{
  "norm_eps": 1e-05,
  "positions": "rope",
  "parallel_block": false,
  "init": "uniform",
  "lr_mult_up": 0.67,
  "beta1": 0.95
}
MLP neurons of a small language model. Each row is named by its layer, matrix (up: input weights) and neuron, and shows model dimensions 144-239. Each number is 500 + 50 x the weight over its row's rms, rounded and kept within 0 to 999. Numbers have three digits each.
After each neuron's rows, "fires in" lists the words (lower case) most often at its 100 highest values on Wikipedia text that the model never trained on.

L3.up1008:421524501471473486584413469461502386412470492533444474514487492495531581505520528416437587532465415480495485459520613614420462439499449454456519555490448471466481423541508454412551492516497576514525526522526457565529520401493499457504504454516439460554483524517503455556476514548459507495
fires in: "had", "from", "to", "has", "served"

L8.up376:536497506607551467526464440455462365436558483501421562463434490551414539521451564510454492583494560474544478447453512480468568417415537527470477452496535469540484522457448438375459482483616518533541543528416561500506545535456525473458413574519589424506467504517500475419485514527566474458
fires in: "he", "she"

L3.up1301:585582536531435525581487442545518561423484508491531580530501541522484581488490516489494489428476463513381543445478476515498501477500551531514433484563519523498580510424424470441556543516467503504526513478446533463397473495544648557581476532510556536491477510476482521517440502451427496517
fires in: "of", "such", "and", "the"

L5.up482:442592501510461507401453559479477391462409468441472533500518444603467552471447597470566487510457444471473454456527418493499387417551501468525526558397556517565456493503456508522474525451559490483556463423519555484533503509470521546527551489519401513551480664462540470496377523640381489603
fires in: "the", "jody", "ireland", "england"

L7.up295:442447538497427513535499389427480550498514547489412530494444533470488432575428423414558512484546536493528459577561524536493488486553501480542445522497493561532486505560551418470583590560533477453585555579502391589435497431427458508434551433495537558439441484419572511586608513562374442521
fires in: "a", "the", "s", "to"

L7.up1017:427618538519540487492419436541479505503443518464345567525432493490532483595522437458481495523532525429436413565532444539455513439434491523471544535502492501485466530405518539497535501486653492560510520519517465411549548501547496497495604511516559471534445457497475449516495538520409526502
fires in: "he", "the", "they"

L3.up570:555496474469483548569537517470541494542571447476580500619550481488509552539473477428501471483479475437492530544546508483470522576417508519534555498402407387543504400468440485441585574518536577546430439469413506584461494588537576576558450555487455450521529531432490514456453488463508444482
fires in: "on", "when", "after", "by", "at", "since"

L5.up1244:518510494473502485441394414536547486545549518462529506475491471497478585475494467554466585528496456515455491519527495516488530488427568429535479487520560542514570621491496586420577529565598533454536424503416533531491487535516543498528502409555505399512443487630393460442536552476529546517
fires in: "of", "was"

L3.up192:507474498576523484474487493467518510492421499434536478529528489503505486634483534552491437489480594458541510485452374530425488452551387509488510478435450544495389495433389521460466532523507498480479480417416524540439589439506565417567527515524539481591491629401425544539499620455568572474
fires in: "of"

L7.up463:517582569498487511510394462537528474429450469511411540526484486476511456565422495429579499443597475498445535474420439439438495459496501492436562561475463469575430491556474537413569481458524465430451464428474473512532632457467484549488481443482474543502463583403491449500498476507565476482
fires in: "the", "entire"

L5.up768:593443494421451563536462464395474496449542459514505524475500435484560513547472533495491478479589526463421482450527478517505545468390445548463521552418456507553534538409455529485540513437512554492556460460484438563552561528486558508484506523512431357553520515485512472435511433515573458484
fires in: "a", "most", "000", "only", "many"

L3.up806:525459530486510535416545426468589468482497531517381506580487528595526468584486494422532513480513493442409537465485464467498546477442598491494450444469472456511573489342538498512451502442570525501453462471411575483554555531491590490521456444506419508430468468522508431590500442501401514517
fires in: "a", "in", "made", "to", "named"

L8.up907:483548561476518481590412460468485546477443451402425518558483509455489451541421530424492481479515569474519530536469447495492532518492483505460499487473517433592514430544496433462572596495492491513477453382448588550413511463528439356543491484495530508482532565553491542486496504459548486441
fires in: "for", "the", "in", "of"

L5.up815:563496551500483537433499464506551499509484500388486485531398424516518524512444531483495547451581525465457436502470517447416537386497543442424476481480471456482488663491511476462508488431473522589503425480511380448483494546476538463618562494504493449479553524493498418524462553479519500491
fires in: "it", "he", "this", "have", "has"

L8.up943:545538599530548501458407471484561505481556503518577514535479553502515526516556512437466571474427431517556446374605566470582456615456489532403569454455545448515474509561536443479595578462467477548504435481537480562534482408506518466558602509562466492693571560464431373475462461511457522504
fires in: "as", "the"

L7.up570:534540547588518565552543468510396484564506440494383431500416424527500564512468592411514479553520579443431549457513552536396509527475532470559484494486514426505446553501500448508544530499605496592493396482382464522467529473488492451499518445490411492410452588461548485437451484498517544496
fires in: "to", "not", "t", "could", "can"

L3.up243:488478464573497402430462472556452578496542509440451511434446465421513555533541434400480571578480496563618565475551440534588496552536499487420550469508457535530458591406509526448464585461500568540502522581465516471469515489544463487502459584544453451576394494481501628476500551512494542502
fires in: "to"

L8.up70:532493453464556513507555501431478445459587502520551508515617497501615635570527493431410552497452385450601540453535429588557509529483564511505427516441474469503517457467528483502519530561475577519447503474444492612347543568443530533571540505420403546582582492493495478480433445475402525549
fires in: "a", "as", "an"

L5.up577:598581540539470490426524521522491493501524434444422563471436513396564527447562404510485456500491530458492486462625473507529630494562533448465521583473529506433525575538454519422519534563479507545535526522445426423482573601486499392504548469536550494436435492426591565451535450541514494504
fires in: "the"

L7.up226:523466485422498504548465528404577458499444441614535490565475571521596488521545466477526448536518497440494465487569447532555500446459508483480535549389480570513534480557514402503480542487526540408457477436473467438497499519446468543446477451474545441623512513562521531467539541520501441431
fires in: "in", "of", "a"

L8.up905:571578517573480503493370531508513447524474476486505464493435417499504514459456401470536468543407511578518520447448498471463565473517457456436614546437523440560524563472462444394496505522585594578563479575542573544528485478525537498424554500487533449513567487522458497559514608421517517475
fires in: "had", "has", "having", "eventually", "to", "have"

L5.up1284:515515474545415503422459522490462525431548448516515484552393439523519474598423517492513444520517492419484522518440460484491551439441441484498520511522588514556486488419511510412495467534625444573504442549405483462488568601490528461569549451482472531541449512512471444385523536509468439538
fires in: "was", "are", "is", "to", "in", "were"

L3.up184:540499570386530517530431430503613490523543397402451470555481546499563528553476479487521504581574436420427417497569456511487549361453523458479462499360495499551476586403525533440507580415493489555507431507477490566522548581526515479512515424487517437514518524471506432527474543546499476477
fires in: "he", "she", "band", "two", "group"

L7.up1271:553494491485483514483457483488493534473449484390598531551514501498507479517489531518435476544457425543452542422583547452535365522387555503511517503535584550569456583443504611368457490466569559486531466542505541460582504584475526548443514481490542423534510491542523526507472555470497523577
fires in: "a", "axle"

L5.up72:558594557523574537559551481435544439500547604390492448491463531438593570461534528546409527472520546387516431491508477491499419447484405587488484489542512442470552510506541449472452492484456485600453490478504492505506467468591501467495531517515525559507559547472533487539353418473489492501
fires in: "as", "school", "for", "with"

L5.up634:517489522462473473522474495552551408407577572435502452532501555530602492609570455466490518528547556427446585456578539641480464470541576436493539517502423428470513531434584483411573458532546478539531522508531499542466466510546462620434516493517488540554543446562493441468527481496476537510
fires in: "of", "and", "in", "morrow"

L5.up366:504502531523384511353548477402474443451587549510407468578485503563591475525449444431557549520455428466458480486539575501501533429473455426514557512473514509530462553466369507538537481469535467517531420487508561587513483573485618556578524499494428521554451469471517495554426502499498440520
fires in: "in", "by"

L7.up379:591460482499549548517555440450549499506567530477491517593524475504574569590565507607535414574533524441477483480517426528520448517414496612416520437440498487486554541504522426487633592593415398481501420527444508580384524535548490487505513439513545413539531578464532524543481484542515569447
fires in: "of", "the", "named", "became", "by"

L3.up787:584486605416479575556463441487503506471518439526556499630467503626556471520535453508512427500584553552441489486589455456499417457453522454517553558424503514492584482435549554429492472473549449454546530425371428482567504493640571509490571499516521511487456530478447549424476495524433540506
fires in: "it", "and", "he"

L5.up106:467503494473426499575481472467435448481449527505429540562513369528490521485467443440561478434484447459475505455500495536566546483459511479516576543484474477511411514535413483479465468513515518531476434482439517421479572463425604389464440411517548438535470508516436443484482473455515469400
fires in: "of", "place"

L3.up1082:464518458504422553439502478462425466531508480479493555445579472545506534482480456482545529581537533465416432460426445404461415435534492457495575453456566446592492478461530485407499498489471549560461495495472499554496583563450521440640497429533429434532581520479466461521475458473507473557
fires in: "also", "to", "began", "won", "played", "started"

L7.up161:553611542556443409496545488536497476449547510449464481495407417414517502548499475542576476493553534516502445498459524507447534430530544452560537520502547460570468490494506429453456500484562492541443464527528575493402527491577501465478514493484528479505498520480547483505416571524466522492
fires in: "for", "after"

L8.up757:634426452493563527529446477476529487482504456442585514446513500449514544454506501511501543533507423454453602470466575445519486515490469441480625459555438482528587542525417462486511592601538516572515404490457506599507493602462518490523514501508507449436488586437481556511477465504536505510
fires in: "were", "was", "been", "are", "also", "one"

L3.up1214:656509494516478543483414504453511541524452545460488491529520534456513530484486505513551475565437558423539529461501491444569474500505566504505491435430478479612459512548533548523526490486443646550447423424505554501502477529548619602527510527504504502413557535499450496528465394497469503533
fires in: "by", "since", "until", "as", "first", "when"

L5.up444:511454484502549441534540447417507517440608482473447543542483416543513526512532493488507512513465564470543377514560467469379569530526525507550490477479552516505446547396451650497456519500534515440514474388389464577505443493483648419595531396466490460440435540421413497488528559466466452525
fires in: "at", "of", "on", "in", "against", "s"

L3.up338:530465561442498470404491553539403423461510582520408587515468538500508516537468534516502484512470499465506587509488474482484574427428499500486470489514501452556556421533469439583475487518553544497466486467483565492528551505562574498561505483472409577525479583465542457591397560577403553525
fires in: "a", "isbn", "the", "an", "draw"

L7.up1323:496587545526488453422438418505535476468536538480426465559467490570555524517542464496617474427445464406430471486470526600423569514533497502473548501513460479525528501391485550519493503436570474498472432514444446520470485559461476528488566553500552533499382552437467433654449426546422502514
fires in: "of", "the", "see"

L7.up522:617506465514472470485426481460512415377487546560435561471462506486580490512576503442524386492532443463524454521542483546475440480515528517515561497549485528516568460463507481553393569414602506491480439409416551595503456483535505521571574573508501451566463578469374442481437555498450467502
fires in: "and", "of"

L8.up436:458520502509520425466378527470462482548470502469348453477463504462521538541464480514458497464460468486525551485470528515408514435500441436480510423510446548481513563547505452462549509515494533574544439524527495502494535503549561400517569414493393513516422557430576400494434481612476467523
fires in: "to", "over", "and", "would", "knocking"

L8.up470:426417476504484520447475409478503452519409529491493549537514444525458466501551532501492562510466515496511410532458499520453496457488539491461463476527555524414574480446525498505474541483448441545534496504487488451442473490459531410547474529517430488432562475552417522455463586419407518422
fires in: "in", "on"

L8.up1134:562507538509594526467522449496458504512570547528471461465411489513558465488534476497514474488522516555411475537463530471396485424414509498528457461494530501508523546539524469497480574458575473525581392470510478476572599485494578422456451498449421534479478570571527530492532521482559474527
fires in: "not", "had", "would", "have", "could", "can"

L8.up1227:456514515484429431363512484486474468498503434556448543502539524486514521552482577611376512485503442419587527550530469491509566367416519481508507466443535506616519579462474435487505456556621548496471496480475542549474509529465632442517503456510475460480469510471525419506525479572402468501
fires in: "in", "for", "through"

L3.up575:553534530489499481428553558423487470574534538447434484559456487487509547591504509497456467522566503460589498472610500514547362441471543542497553459434513427538436484445468498486562524447523485446411552447486569600526592449538518519549532472495497493575482559510514412525393627511446502495
fires in: "march", "october", "february", "december", "june", "november"

L5.up281:496502540456430543524483491463502438482441531520360592470450509459534517532497455383615413502594467404473526442507533482499496372515540524516516522496442485481515497518506520379500506531572491509365500441481494542412464494471443486532518462509462495583440512407534453574568493640464393459
fires in: "and"

L5.up295:489480431482490536539483482555545451459526459458435613533504547491502625487407426510456487468499508502440548499484517471419513506458457491420526513473598503504407465529491428463477528525508481506480502375518561548502479516517615498518468532516467447550498484531416527444511568449515440528
fires in: "of", "2"

L5.up759:448583495499440453386487458473469440521470461529551548533502406572404530547517479465501523533460425523557514523448564495516480420501576428454511521538546506562439518492388579464535513489451469543408521471542561466415583477498619527513471550521441546614466508496529381548340560427458440469
fires in: "by", "when", "from", "their", "between", "at"

L3.up1069:554520525479454564466516468466465519525552484525613472582532473525487519529525559511507445531447460522387498496426475522469474547537633412469494477504483432477520552403452514490506469415511536538492483472527457488464520629531626495560589501488504459460498655371492514483462467428476432499
fires in: "in", "while", "and", "other"

L7.up794:552532563382519544518501503472479487476486504440449551544513491459481537516494418483443487419470350500508483445654455500507382467461538569516512542464489492544442554435550551497588565496540631455459530470447418585443616493482541472528526467490520584604422532479582512509548389501463475482
fires in: "a", "an"

L8.up77:556524534508540528469382538518527477406499484443425544501474494494496462512521509564522487480573457497460426428488546541436508453468538535440566557491490508500430575528519356460470528494544586547581582566496541535486521525525504568537474492542515481570462445474559502401506583576426508530
fires in: "he", "she", "subsequently"

L5.up599:519482501516408438441457442482545549431531505482438563554504388456495448457488502550517547455518442433523512510590504589601549459415541478457450539435571498518491517505469568536567491564512518472531472489543503521449452531442494537503528473512518540532430464496484440479609573501482480528
fires in: "of", "a"

L7.up1243:515540495504508560449516490508571494443532512464486402591504577452501530469474501517435475500497481474495446543555425551466592458479524487446464563513584494511539559404562563506483595547608502491506467452521451474572487484574550527456549527533456451597351535496503455535481554486394467556
fires in: "of", "prize", "for"

L5.up1110:484449527473440535446545472416530434426568439579515514547458444512580513562507509543425511477575447519505533539471462478492511526381498527514478435440463497515536575559474465515647509435436424541416454495411411448532552468546577466546567407516494494511560526551414369453512510524522442481
fires in: "to", "for", "of", "are", "by"

L5.up974:481508544481508474509518484481424516420435453425433574501525443451549532463570430509534552468587522552459494433470498557577590456524507549573467448593493582514517570564483378465500570580577499519481537433371489522369466509462492462520449448515471515452554636442623540509456507578498589543
fires in: "the"

L8.up228:614466549530433419544416376473605475470432511482489499492502494453536476541462445421487524527513513478549498408550530518519465521450509483544581505495523497625508606487551525348475576373538488478507484524524455544552530481457464453525392428536442514580548508476499423489539510492564485479
fires in: "the"

L7.up304:475374499469485471483512478442478513557493409545475564568502515477523443519488470416559498566552569549524485479502477482493454466497537440473514462395548532529564545462554488527562597544551500490457477512568406544542466490530467545522536521475398411416448543495493579486517528534289448492
fires in: "in", "gotha", "the"

L8.up1090:535510594393471583450586459567560428387576427540607462554494526508647532465589472453487507513511473439567468512515533591551472497454512534423501624540508588457491459486491555486503495427457601543493457528478480402496544574497515446474520431482427482491407496493466499428458509605550511582
fires in: "the", "and", "his"

L3.up941:489525483546436558413447533527513511479482510442368491508406358617518496523434561480439473499483375503502468497469550452528535427495469423469559527492440478539581512482443474546610545508502528455561468452453424493396527485387482429479565472454565450616523524504567475551426519502572483456
fires in: "after", "at", "father", "when", "during"

L5.up1056:536531585438508466464489401484474535479521384537496522542505439518599537520521404470414471469510446456425479484543386527385497579413509552529525457410483546577565500426423507487475442433512448496460499439438467463516596450471617461468526492519433497608451559460387576492413452502509468490
fires in: "well", "there", "i", "you", "many", "big"

L8.up800:586523550483497465611450421494601575478503444464463487544501498489535509479578519552557475592572476507569528453477426449456514398407476549496481559401488496461538517378521536351501552485479528598422438474474512524452521471603561514447534477519505426444485447476466433573468492622464534511
fires in: "it", "this", "which"

L5.up542:524482507501456475461573548444530509537491488503582571617519488485528439594481494512466526514480428593555524507528440591512456520471614497499561554483500409511510531450473614517541509438510443587427542564490510545453497650490620563595468503477438461534502501540560476459444517381582502511
fires in: "in", "on"

L7.up545:468495477518467547439467532551471428431539431491361434501398495478529482498542412492513508538625534453491451477524512454482509513500493453513509476486478482503503609450522478420492573542513494539548495544434556499508534446497488457453549490520464503511541505516518549512555527439475453433
fires in: "had", "to", "has", "have", "began"

L5.up667:533596500513447469450573555419498587504640468430453487548490504491526520519416481550475502592527490418457423504456340462453523503489454466444515449451511493544501493528458510402531556519528489478484485443464512492450606546468493438590533482482444479491487547476434466484499586492432455578
fires in: "to", "not", "times", "i"

L5.up357:467495517503561535540484467509563437481538471427412456482439509468535514493484505497484466537541534462452396565584506538445605334460501556442408547468503541518457475448465519446566517451459550488472571543465451432471622480498464551508485444454516486450498520437456491485436578583527508600
fires in: "he", "noddy", "she", "miller"

L8.up1231:491566508518484516573559549375668529578443415538502520491503628517577474570654575519502515538626467507504500512502488573554484530431505580522521502343555546548472626563531544468504517523483509509523542476464510453417483530438565370582501443534462451537569526488483540477424549548522505575
fires in: "the"

L5.up798:472506566514574520509497496559468481476403462561461506576464580477461521566457517481381537524496514527503518476525378468446578527448525530476466546404526565530532497532408517404526566466554484480446492489465586476492676494482513501500514515468488479471453512470482529461535583521544482420
fires in: "it", "he", "i", "you"

L3.up115:542579493520521421542533527507580555523478447371504498603491570465482493438494556542552488440490563540462461367576403453527436467459489398478610517443497505557465597520494533473429471461473439495479514352557577548476586531548558442535520413533580542470530542564563408462445402492479447495
fires in: "as", "name", "axle", "for", "no"

L7.up196:570480517451429474475514510433606585437425446509426531582479514536498453517556526367466512428522471490544515495484550468468564433430453484403513508383546512527503468475456492495632475532470589532390473514505426596440435491510515461531489522525572427628527483510447497548481545589611480434
fires in: "into", "to", "after", "become", "as"

L7.up1269:533562512551482544452463534453540568558484507509511537461493492529525503482498485476543498566465517551459464542463559529516453403484530486528481511500458500539475488467570477471534471450471535608533516567447496529480593503528459557548520477432485538456536537485505481563401533538517531584
fires in: "to", "can"

L8.up1245:487556521475372494468463460510467442499555462539399516569482514458557509436503454442419468482410508435478426497497444555440490411467438503448523460442530398470485574473437447390574552472594524615514455535432438521545529576443479434496483412434484595453446481488446550508494526479466461401
fires in: "have", "had", "has", "having", "refused"

L8.up51:479430515522433437446509503379615484513517483461454448580476447510508504482620545483412546523544429531539515540526565622477517532388451459449601522495527462511573516406497513554575545444529468513424382413519408452510532520502644404496482478539478456542546508585523407457466486465440461499
fires in: "at", "under", "in", "with"

L7.up160:498395523536479510569446582489427490391514449340442523467493560451580456522507534397585564511539494449502514524494502442478483462479599448403513524448399478513505510548460431547513521462487570637426551513522518492491451486446500640464478580522549488445440439436550510540556518569561491496
fires in: "the", "it", "also", "he", "was"

L5.up124:545505501537514495397431503480591492518461450466552540538530469536521475576460589452402514468517470494440522427518486529459486484516445391552505586543545412455459554557459589481545548565509519553467496404573536465466493512496552570583511505537438516597449628467539498484384526504384487505
fires in: "the", "s", "of"

L5.up957:492455512433503475552491459491475456473521500437523485555549506526571537540580517483556452528454475483468485521533494603561448496517661471513480517505519522466500503491491435500552439464478498532526491504513519546464481490487532511467472470473548504492552481542533441436447576505363490517
fires in: "in", "of"

L5.up1083:546502536421429528523548477429544540451451458450546476518464473663521587578512587463520507564553428574465475424464425420520476507487598392421486479465440529530477490507398450510485502538532494486444455497579459504397483511535654497564450438512512432450553494428565492552532503448452447547
fires in: "not", "is", "but", "or"

L5.up88:399505493482542460522495491560507395496539484495551548524510492409537539576450439536481470505507522455475442473533431551442510500496377534475521527526504532458432520430538564376501561497433453517512539456526502528482569582537557516493471521490487442490461597506499485469490509458477488543
fires in: "of", "000", "for", "from"

L7.up481:524379519471439486430423476587513572503521513449497482527552432543471483548568549408551508535532504449546493422586489621491549478507459613456481516420495561556517478441427475415528549493491485534502413390428533469477548594461510523474567471473567517461469572415521479461505541493470446498
fires in: "of"

L7.up356:478532484496496463429394366511579500473557480501456498445452519642429540442499461460551532474484509464473497496554445408484570430477568436455544554574498487529512538530452607516485608520673522470500485434486498580549530466485462443431538461512489477454457541489530451459538479486489482468
fires in: "in", "his", "during"

L7.up239:471453443447480478502396519483510472533533505507500561478421549567493536537572478519550459489535583491435498463493482544493457469463499493451456501512464498508499594416510541497515549450477475464503584502444486588427468552541467467462534500500529475515396562420496440531532442584472402473
fires in: "and", "his"

L7.up645:601475521505463473433414457471644507510483417549535538501506501540494517481453488539478527484485445427455537503425478533493486492494503462389546564437561563466470572521541593410475495462586510567513462519447526504534509501513513423527427523519456440540425478439454525517445395504543466510
fires in: "the"

L3.up792:454454521526565451498532470442495484513512571442414585492533458551452593397386476446510515479445450415467509454529508434515527466518461425538470574481500347527512561465487594498567601514497508466461439491532500543418522478572568468593525476488551454467465551421583573560469479420517499523
fires in: "the", "total", "of", "in", "signed", "living"

L5.up927:406518488494499560469571480430534507504564575593416609556496504508569569519470453601418525467440425425537475538470511512490531382390458536437476478464542446522479563542559542494595528444484545587467471514472463520477585585511567523457487434520434502576498500483464412459470527530477437622
fires in: "to", "on"

L8.up349:516489564532553565476422442397527606494498477414523463564359446466507520478580560499540417460531410557510555477534455505533467482455540602518485544514545597502526570465437472469565538531550543554508463440505401523493518526512563497504435433511531489479529506521444406521569532441471550456
fires in: "is", "are", "has", "was"

L7.up600:557522554529513546472408542543588510520517482486488479509327507575462485544614619479481456489506540579443482480450494532506510418460498436500492455515560457517621531469493494440538463502631528569498571367503469431572484466576526438540519549497528417534522550492428415461517574430517483518
fires in: "is", "has", "are", "he", "they"

L5.up94:555518509441539411456500545422505547473547406402551504545486591460475503613444456438450504551519525484430421459538452486465499467483476479475512497475498551530512495410452538444596485460516588523416483516508568470515650546594510552621499479441481476593569556458460485505366381519494519543
fires in: "i", "you", "we", "to"

L8.up1206:598475569483454503460490422482453525456531463493485472494375454536568528661534503561489449477541433498559532504472450487507530477467482484557513473432473585558532607501554534451482474445579592541486469432412454473463589523555589492486500407456505440455461564464462434448509441510475487486
fires in: "it", "for", "not", "even", "such", "is"

L3.up119:546508477530453562492429485433506471408492449494494490555542469675499542483504583442521399531482502438535505421499470572542436505547526413557535577421443531530490431517467448560487508480548486608538478537473511545485494614542462520516487540486491459441442559529453583454443594606449470486
fires in: "of"

L5.up20:558474516430469458416560473433566564443508395489472464483519521411496521495552441557542480585565478490541555568564450427542450572523506463562576482405510575512580445436531556490486504509471605439495508507438359625555540508517523501651504517496466518560453514476501582495474519607548459551
fires in: "to"

L5.up835:566545555419441543442494440501664488459605395511492457506483507553503518472543614498576537518600395571447493535484413637526391485464501474518493493457525535512451524460438570407493511481631533474529373416430527490481550511459632478548545434512464413463447476582501445475468533512593485594
fires in: "its", "a", "the", "as", "his"

L8.up667:469505557540460500478389515541460437493461407464404469518356471552509515506583462499556472589578494567442520455405501507451539362538468490435403534437470501555535510498489506405492433529564517522528464577479546471546612472657441516510513454480568531559490609495454514401403553537459426448
fires in: "he", "to", "and", "she"

L7.up130:467570519491528507414467495569445400466455471421358506509508531498443554473511509534498530458541504488455451464504491530536420371474435511535340469541440537497515513538443538457588444531546468516496517472484512486551451599440481420524535463502491451475394539463536462484401470477503490548
fires in: "at", "the", "a", "first"

L5.up1260:454440589492518473500534497386587458368575479462476458530483498549517546652468501532429495582506541395503450478387454519454499537442488591532435477500424556467537448467567454438532527507572471557490561505408484462553561499492556540449495495510484512529529552487472545398503562552479492575
fires in: "are", "were", "the", "a", "all", "seychelles"

L3.up366:487577489438450578441491437515552472513514466454558565604530473487549632557521514435483489473434442503490498480552512519516476463421560549539482539477522462514529502521475531499502459495534542598520441521460432519508505574544619416570449476511476376456505508521480555492548463467438424490
fires in: "from", "the", "that", "to"

L5.up677:588494554485465514396506580437491345494489606569399545529509444596486524521404534494357546506536445556442481480481526525474508432549496477493429510477493462456478597445485575516484464483501576423528466437475498454462476488497468458457500487516446492605525542457444474468461598515451456493
fires in: "a", "of", "an", "the"

L5.up906:500457482487501547407505481552541492543474427534525498481509483638487462507545479351474549516490433569477461479586478485434468537560525436513493518470525477548620502416400546510603505439502548412482402434389534480476484487485569581624573523530486507558523523572538555481479476460519494446
fires in: "in", "on", "s"

L7.up135:484420492492504457549545539460508498426560504513467493453406535433547483582450446460470524540574558460402466502424537539494551369398484506521473558456499411585439512555509462515507499514565558583491526510539522458438538466477498444410503449476527468500472511498524431483476486501491411489
fires in: "for", "in"

L5.up536:579462516527505558532494407379558554432517431427411523552418547460567583499494502518578466525504518499439487512538459530478514403490471573480488622439474585473471458451565401470548493441458545523489454545496370582452536468527524581513470531518518458473485505443538521526563436545448435599
fires in: "he", "she", "which", "it"

L8.up747:488574455564442461484467505388603518457413503415535470552513506519443506590538466557472457481444413498446524537560434530495410522396524499504543508412466511523410416530481412459548573530450526491510493509445494478498486522453516452491447461533548493526521472496481428546538458515547490517
fires in: "of", "and", "to"